Weights of a small GPT-style language model, trained from scratch on English Wikipedia: 8 layers, MLP 2368 SwiGLU.
MLP neurons of a small language model. Each row is named by its layer, matrix (gate and up: input weights; down: output weights) and neuron, and shows model dimensions 192-287. Each number is 50 + 12 x the weight over its row's rms, rounded and kept within 0 to 99. A neuron's up and down rows have the sign that makes its largest values positive.
After each neuron's rows, "raises" lists the tokens whose logits its output raises most directly, leaving later layers aside.

L4.gate790:50 43 54 62 40 43 20 19 57 45 48 41 30 29 56 24 34 63 60 54 66 42 50 35 67 61 47 22 36 72 33 43 45 43 46 37 40 28 51 41 48 57 54 62 53 52 53 62 32 50 36 34 29 34 35 49 60 41 45 54 45 52 56 57 56 62 56 48 37 17 42 74 54 65 52 34 51 47 38 59 19 59 45 28 40 47 64 63 73 45 71 29 53 58 46 52
L4.up790:25 69 28 43 28 22 59 19 38 58 35 45 37 39 64 56 83 61 52 60 75 51 28 43 62 47 30 64 65 58 37 47 61 57 46 35 53 52 64 58 30 25 47 50 20 55 49 56 28 46 31 60 47 68 58 41 57 53 47 54 39 47 37 49 37 46 48 66 51 54 31 45 55 41 55 42 48 47 44 40 34 54 38 49 55 52 68 61 52 65 49 57 55 48 53 47
L4.down790:33 37 32 42 29 41 42 71 53 49 54 58 30 44 33 30 54 60 56 57 60 42 41 51 62 45 37 42 65 57 39 61 58 42 51 53 55 41 72 26 25 38 29 25 42 45 64 62 39 47 60 63 53 08 91 54 37 45 38 47 41 55 55 42 30 55 30 70 20 55 47 58 48 58 64 31 38 73 47 51 34 63 43 56 42 51 53 60 46 46 57 61 43 72 57 37
raises: " creation", " use", " presence", " ability", " exist"

L4.gate412:23 66 70 46 45 44 28 61 35 39 43 41 23 52 46 66 56 51 33 60 69 42 53 61 72 54 64 51 42 46 44 68 58 45 55 58 48 39 56 44 37 55 56 37 39 34 58 61 66 38 45 51 59 40 50 61 38 41 29 43 55 56 57 51 42 54 48 73 36 57 62 52 45 56 49 45 65 67 38 31 50 51 51 41 34 56 44 61 49 37 12 40 45 54 49 58
L4.up412:39 71 44 53 44 57 35 32 44 50 44 55 46 48 44 60 31 53 65 29 65 49 45 65 34 35 60 41 59 56 51 38 43 50 45 62 59 59 38 54 49 49 59 59 60 58 49 37 43 57 70 46 41 41 46 50 71 25 42 37 46 42 56 44 45 33 56 69 42 56 51 50 54 50 51 56 61 46 65 45 44 54 42 33 34 46 52 66 45 47 56 51 75 47 51 50
L4.down412:28 52 67 68 41 46 47 36 48 48 55 49 67 55 51 40 40 64 65 30 49 55 52 60 42 46 70 50 48 37 49 41 57 59 50 40 58 41 21 32 66 41 51 56 51 38 35 65 54 46 66 46 21 79 44 60 52 47 39 59 56 38 75 36 80 58 43 59 53 50 46 60 41 23 54 60 77 50 52 68 68 47 50 63 43 39 57 40 42 47 47 44 61 46 60 41
raises: "ence", "enz", "ences", "enced", "ential"

L4.gate148:52 50 43 39 27 54 52 34 45 48 43 45 37 37 29 49 33 60 45 53 50 51 34 31 40 54 71 56 60 51 44 73 45 48 57 34 43 62 55 49 58 44 43 55 41 36 46 64 48 48 39 32 45 34 56 42 69 58 28 47 47 61 54 41 36 61 61 63 37 51 64 60 19 46 25 38 38 51 55 48 59 40 74 46 65 65 67 39 60 41 57 50 36 73 56 53
L4.up148:52 48 51 46 32 45 22 29 58 45 61 32 56 44 45 55 49 47 33 36 65 45 40 49 48 32 61 41 45 45 39 51 42 31 36 68 30 64 68 36 64 62 32 47 34 34 63 35 68 34 65 30 45 37 64 37 40 63 29 54 52 37 37 49 53 49 51 43 60 56 59 37 40 40 52 31 67 58 67 43 55 46 60 41 35 71 55 52 54 52 71 58 34 33 28 59
L4.down148:64 31 70 60 54 34 23 35 41 57 42 46 68 17 40 42 48 47 40 58 47 43 24 56 48 59 70 65 49 32 49 56 51 45 65 52 51 81 51 62 35 64 61 52 50 32 27 52 37 53 63 51 50 60 59 25 39 50 72 53 75 63 50 49 60 44 39 57 59 51 49 41 63 52 28 53 48 47 54 51 40 53 51 57 51 38 31 71 55 47 52 54 40 47 63 51
raises: "mith", "pan", " were", "ome", " are"

L4.gate385:66 31 46 36 59 53 40 36 60 45 58 38 33 33 26 63 46 55 58 49 50 55 53 59 34 40 45 62 61 41 78 57 37 55 56 51 56 42 44 46 52 39 52 33 41 58 32 59 37 64 33 37 44 61 57 55 24 50 57 47 67 40 53 27 55 25 55 78 62 92 46 34 39 39 50 61 67 47 50 47 43 39 57 49 48 56 59 57 56 26 46 68 61 41 53 41
L4.up385:65 54 48 36 61 43 68 53 43 52 47 31 38 60 43 37 42 30 45 41 29 52 44 59 56 86 43 65 52 63 56 62 69 55 55 69 62 66 52 52 44 56 57 53 40 61 46 44 57 56 55 61 47 60 54 49 56 47 57 43 71 68 54 43 56 44 72 44 42 53 54 37 45 54 48 28 55 35 75 24 48 59 32 46 41 42 29 51 46 52 49 65 50 53 42 40
L4.down385:81 50 45 52 59 33 53 47 38 47 64 59 31 44 33 31 72 63 56 58 56 59 61 59 54 50 49 79 35 34 48 54 52 48 57 54 48 51 61 77 47 53 58 52 52 63 59 47 56 59 55 47 51 53 59 48 55 63 56 50 53 40 48 25 35 41 59 63 50 66 52 33 59 56 27 53 51 39 51 60 66 71 50 47 35 58 43 53 61 56 58 74 31 31 35 69
raises: "ues", "ymn", "ued", "ui", "gress"

L4.gate2226:51 60 48 53 50 50 49 67 52 59 59 35 30 58 37 42 40 51 53 61 54 44 77 39 47 34 27 57 58 59 48 56 39 39 46 58 22 38 56 55 40 49 57 68 39 43 30 28 38 57 46 81 55 70 41 51 59 77 48 53 64 65 28 59 44 44 73 70 59 49 50 61 66 55 31 65 42 60 46 53 58 54 51 20 28 58 45 53 51 67 36 33 84 31 48 52
L4.up2226:43 64 55 50 46 39 25 45 72 71 57 54 75 48 46 67 51 53 52 36 41 60 76 51 29 42 45 66 65 56 54 48 66 24 54 46 39 56 67 54 64 46 57 55 40 51 50 66 45 65 42 42 86 56 42 73 63 37 60 67 41 53 56 50 67 57 36 67 49 47 46 49 47 50 49 43 39 44 46 74 42 58 40 70 56 49 68 43 41 56 56 68 53 41 32 48
L4.down2226:36 41 63 37 48 21 52 60 48 72 49 48 59 57 49 34 56 45 83 60 41 59 40 55 45 46 52 45 72 54 46 77 51 35 45 57 23 45 49 70 59 68 56 42 32 52 34 40 47 57 52 53 50 59 60 55 53 60 33 59 54 53 25 54 49 38 50 67 51 49 50 55 59 46 57 63 31 50 39 60 41 36 59 54 59 39 54 60 48 52 54 45 45 49 27 48
raises: "uous", "uation", "eration", "ment", "itor"

L4.gate239:35 39 40 46 43 49 66 40 39 41 38 45 37 42 52 82 49 33 32 69 42 58 68 54 45 57 55 41 35 57 55 12 60 42 63 69 38 52 59 50 51 48 40 60 55 35 67 60 54 31 54 51 27 46 55 46 67 36 43 20 44 52 34 59 61 65 62 50 46 54 30 55 47 49 54 48 47 45 22 48 54 27 68 68 47 66 54 30 30 26 60 52 69 58 46 50
L4.up239:35 43 40 43 39 72 64 49 53 45 64 50 64 28 58 39 31 37 54 46 49 65 71 45 57 63 54 38 49 58 66 40 44 58 40 56 24 65 55 54 36 67 37 43 40 43 49 34 74 58 34 37 51 63 49 57 46 36 58 56 61 40 42 57 82 43 39 57 48 58 58 53 51 27 49 63 50 60 60 66 54 47 59 56 59 50 61 50 58 44 56 64 38 54 68 54
L4.down239:47 71 58 17 56 50 55 49 49 51 40 45 51 44 75 47 44 25 50 61 52 57 67 40 41 41 48 49 54 44 52 38 26 47 47 51 35 59 68 46 55 67 30 59 47 41 52 46 56 41 33 39 44 47 43 47 41 35 57 62 48 43 42 55 64 43 47 55 37 50 55 69 34 49 27 63 56 50 54 83 50 51 48 49 50 44 70 35 43 57 53 58 56 53 55 56
raises: "osing", "osed", "act", "oss", "osition"

L4.gate382:32 26 51 68 56 42 45 66 51 40 42 27 46 63 30 34 70 56 53 52 46 42 49 35 72 54 75 50 44 75 38 49 22 61 42 51 46 36 49 85 49 39 40 35 70 56 49 53 61 64 37 47 38 54 60 42 50 67 63 51 74 41 59 47 58 65 81 77 55 65 59 58 55 38 46 42 28 68 43 54 33 45 60 30 81 52 49 39 52 57 58 50 51 50 47 43
L4.up382:59 26 63 58 38 22 57 41 65 57 33 65 36 45 50 36 60 65 43 71 54 28 58 42 53 39 48 25 52 47 61 49 41 34 30 61 48 46 43 60 52 38 36 42 64 60 29 57 58 43 73 66 62 55 39 45 38 43 65 40 33 56 29 27 49 63 59 52 62 53 54 48 51 47 48 38 52 62 32 56 47 43 57 54 69 80 41 38 51 65 50 46 56 44 42 57
L4.down382:52 35 52 57 52 35 60 64 45 48 38 41 46 56 39 34 65 49 54 35 51 49 61 33 55 29 73 62 22 59 44 43 33 30 55 62 52 56 50 67 50 24 37 51 53 50 57 57 35 55 56 66 43 55 27 56 50 60 50 63 58 44 21 46 66 56 66 35 45 61 38 35 51 37 39 42 26 37 48 50 33 35 37 39 69 71 58 52 35 69 71 57 35 50 62 42
raises: "olid", "oci", "umed", "embly", "emb"

L4.gate320:50 55 42 55 38 51 27 33 75 55 39 61 59 51 42 50 40 43 70 60 48 41 53 58 38 48 20 31 66 51 45 57 52 64 59 44 66 52 49 46 53 60 57 45 57 65 52 48 45 55 43 70 37 52 46 33 48 39 58 54 43 49 55 67 55 42 62 17 45 06 73 44 50 53 52 43 56 44 72 47 35 54 60 48 41 51 52 41 28 56 50 41 46 50 48 52
L4.up320:48 63 61 42 72 50 47 55 48 49 58 48 47 46 39 56 41 33 60 35 30 47 46 24 69 46 41 29 71 61 46 65 36 70 79 40 64 58 54 64 54 51 49 34 75 54 31 35 43 42 39 57 47 45 56 50 77 62 39 61 72 89 66 44 38 42 48 54 70 48 58 29 40 50 48 76 56 54 55 56 51 72 46 57 55 60 65 61 57 67 44 43 47 54 42 62
L4.down320:60 58 65 65 44 71 60 77 53 40 38 41 44 44 28 49 62 53 64 47 38 48 47 58 33 62 56 60 75 72 43 47 53 61 55 50 45 51 51 35 46 55 60 47 48 62 54 74 43 31 43 40 47 58 55 36 59 54 66 52 52 59 32 61 44 62 28 34 46 42 76 57 48 26 61 55 60 55 74 44 48 66 53 48 33 46 25 43 41 56 55 35 43 45 45 53
raises: "med", "s", "ou", "mad", "oon"

L4.gate2329:32 53 42 44 56 54 49 47 48 71 67 60 48 52 71 39 39 24 27 59 55 41 63 63 61 58 54 39 56 37 66 70 46 29 54 54 33 50 58 53 52 60 29 43 46 47 28 55 49 57 48 55 48 60 55 90 55 55 61 46 25 50 37 77 64 33 42 71 36 73 68 64 53 45 53 58 46 55 59 48 54 46 55 76 40 31 60 60 57 58 51 43 39 68 54 64
L4.up2329:56 48 59 33 52 70 31 44 67 63 34 67 50 52 51 43 47 48 35 62 64 43 18 54 34 43 44 51 38 57 50 49 66 38 48 50 45 51 35 44 52 56 40 61 10 65 49 59 24 48 54 45 41 68 41 54 25 55 36 40 48 70 59 35 22 44 38 53 34 58 48 47 56 35 74 49 47 58 37 52 27 67 47 49 69 34 31 41 57 60 54 57 28 44 74 59
L4.down2329:49 57 54 60 50 45 29 22 31 46 46 54 55 52 62 56 49 39 47 61 49 44 47 44 64 65 48 47 51 66 61 51 45 52 59 39 37 59 49 42 28 51 43 47 40 31 19 42 45 45 42 74 58 55 58 72 68 54 62 37 41 49 46 49 45 53 44 39 36 29 55 42 59 51 62 54 47 48 35 69 50 46 48 54 50 36 42 50 50 45 39 49 44 62 45 57
raises: "aver", "hip", "ird", " are", " were"

L4.gate2003:32 36 54 46 41 34 47 63 39 38 55 54 43 47 48 54 36 73 40 39 53 16 51 43 39 55 55 46 57 32 38 57 63 44 56 61 69 60 49 76 62 49 70 55 55 40 37 59 59 43 71 45 67 43 52 64 51 50 31 66 58 32 47 38 54 25 67 69 18 50 40 35 35 44 29 53 52 72 53 57 40 64 19 73 37 54 46 61 72 46 54 47 64 68 32 42
L4.up2003:50 62 39 50 38 69 58 56 31 49 55 40 35 49 52 48 46 50 27 33 50 50 77 54 54 39 59 59 33 43 43 55 47 48 47 67 54 36 42 61 34 34 57 51 42 50 43 40 33 57 54 63 73 52 56 52 54 47 54 48 65 50 32 47 67 55 30 60 44 52 56 61 42 54 64 33 47 39 42 37 44 39 38 31 34 42 59 57 58 68 30 50 39 56 54 22
L4.down2003:36 42 50 33 38 52 52 57 55 35 46 39 50 60 35 66 21 47 60 49 38 43 43 49 49 47 49 39 60 37 64 57 42 57 72 30 47 33 33 62 30 30 70 34 53 39 59 46 53 42 55 55 57 50 54 75 34 44 47 61 72 47 41 49 63 60 48 57 17 54 58 39 47 61 53 38 45 42 52 40 39 56 50 32 33 45 49 66 45 76 43 79 47 44 24 52
raises: "ent", "pen", "ents", "itation", "its"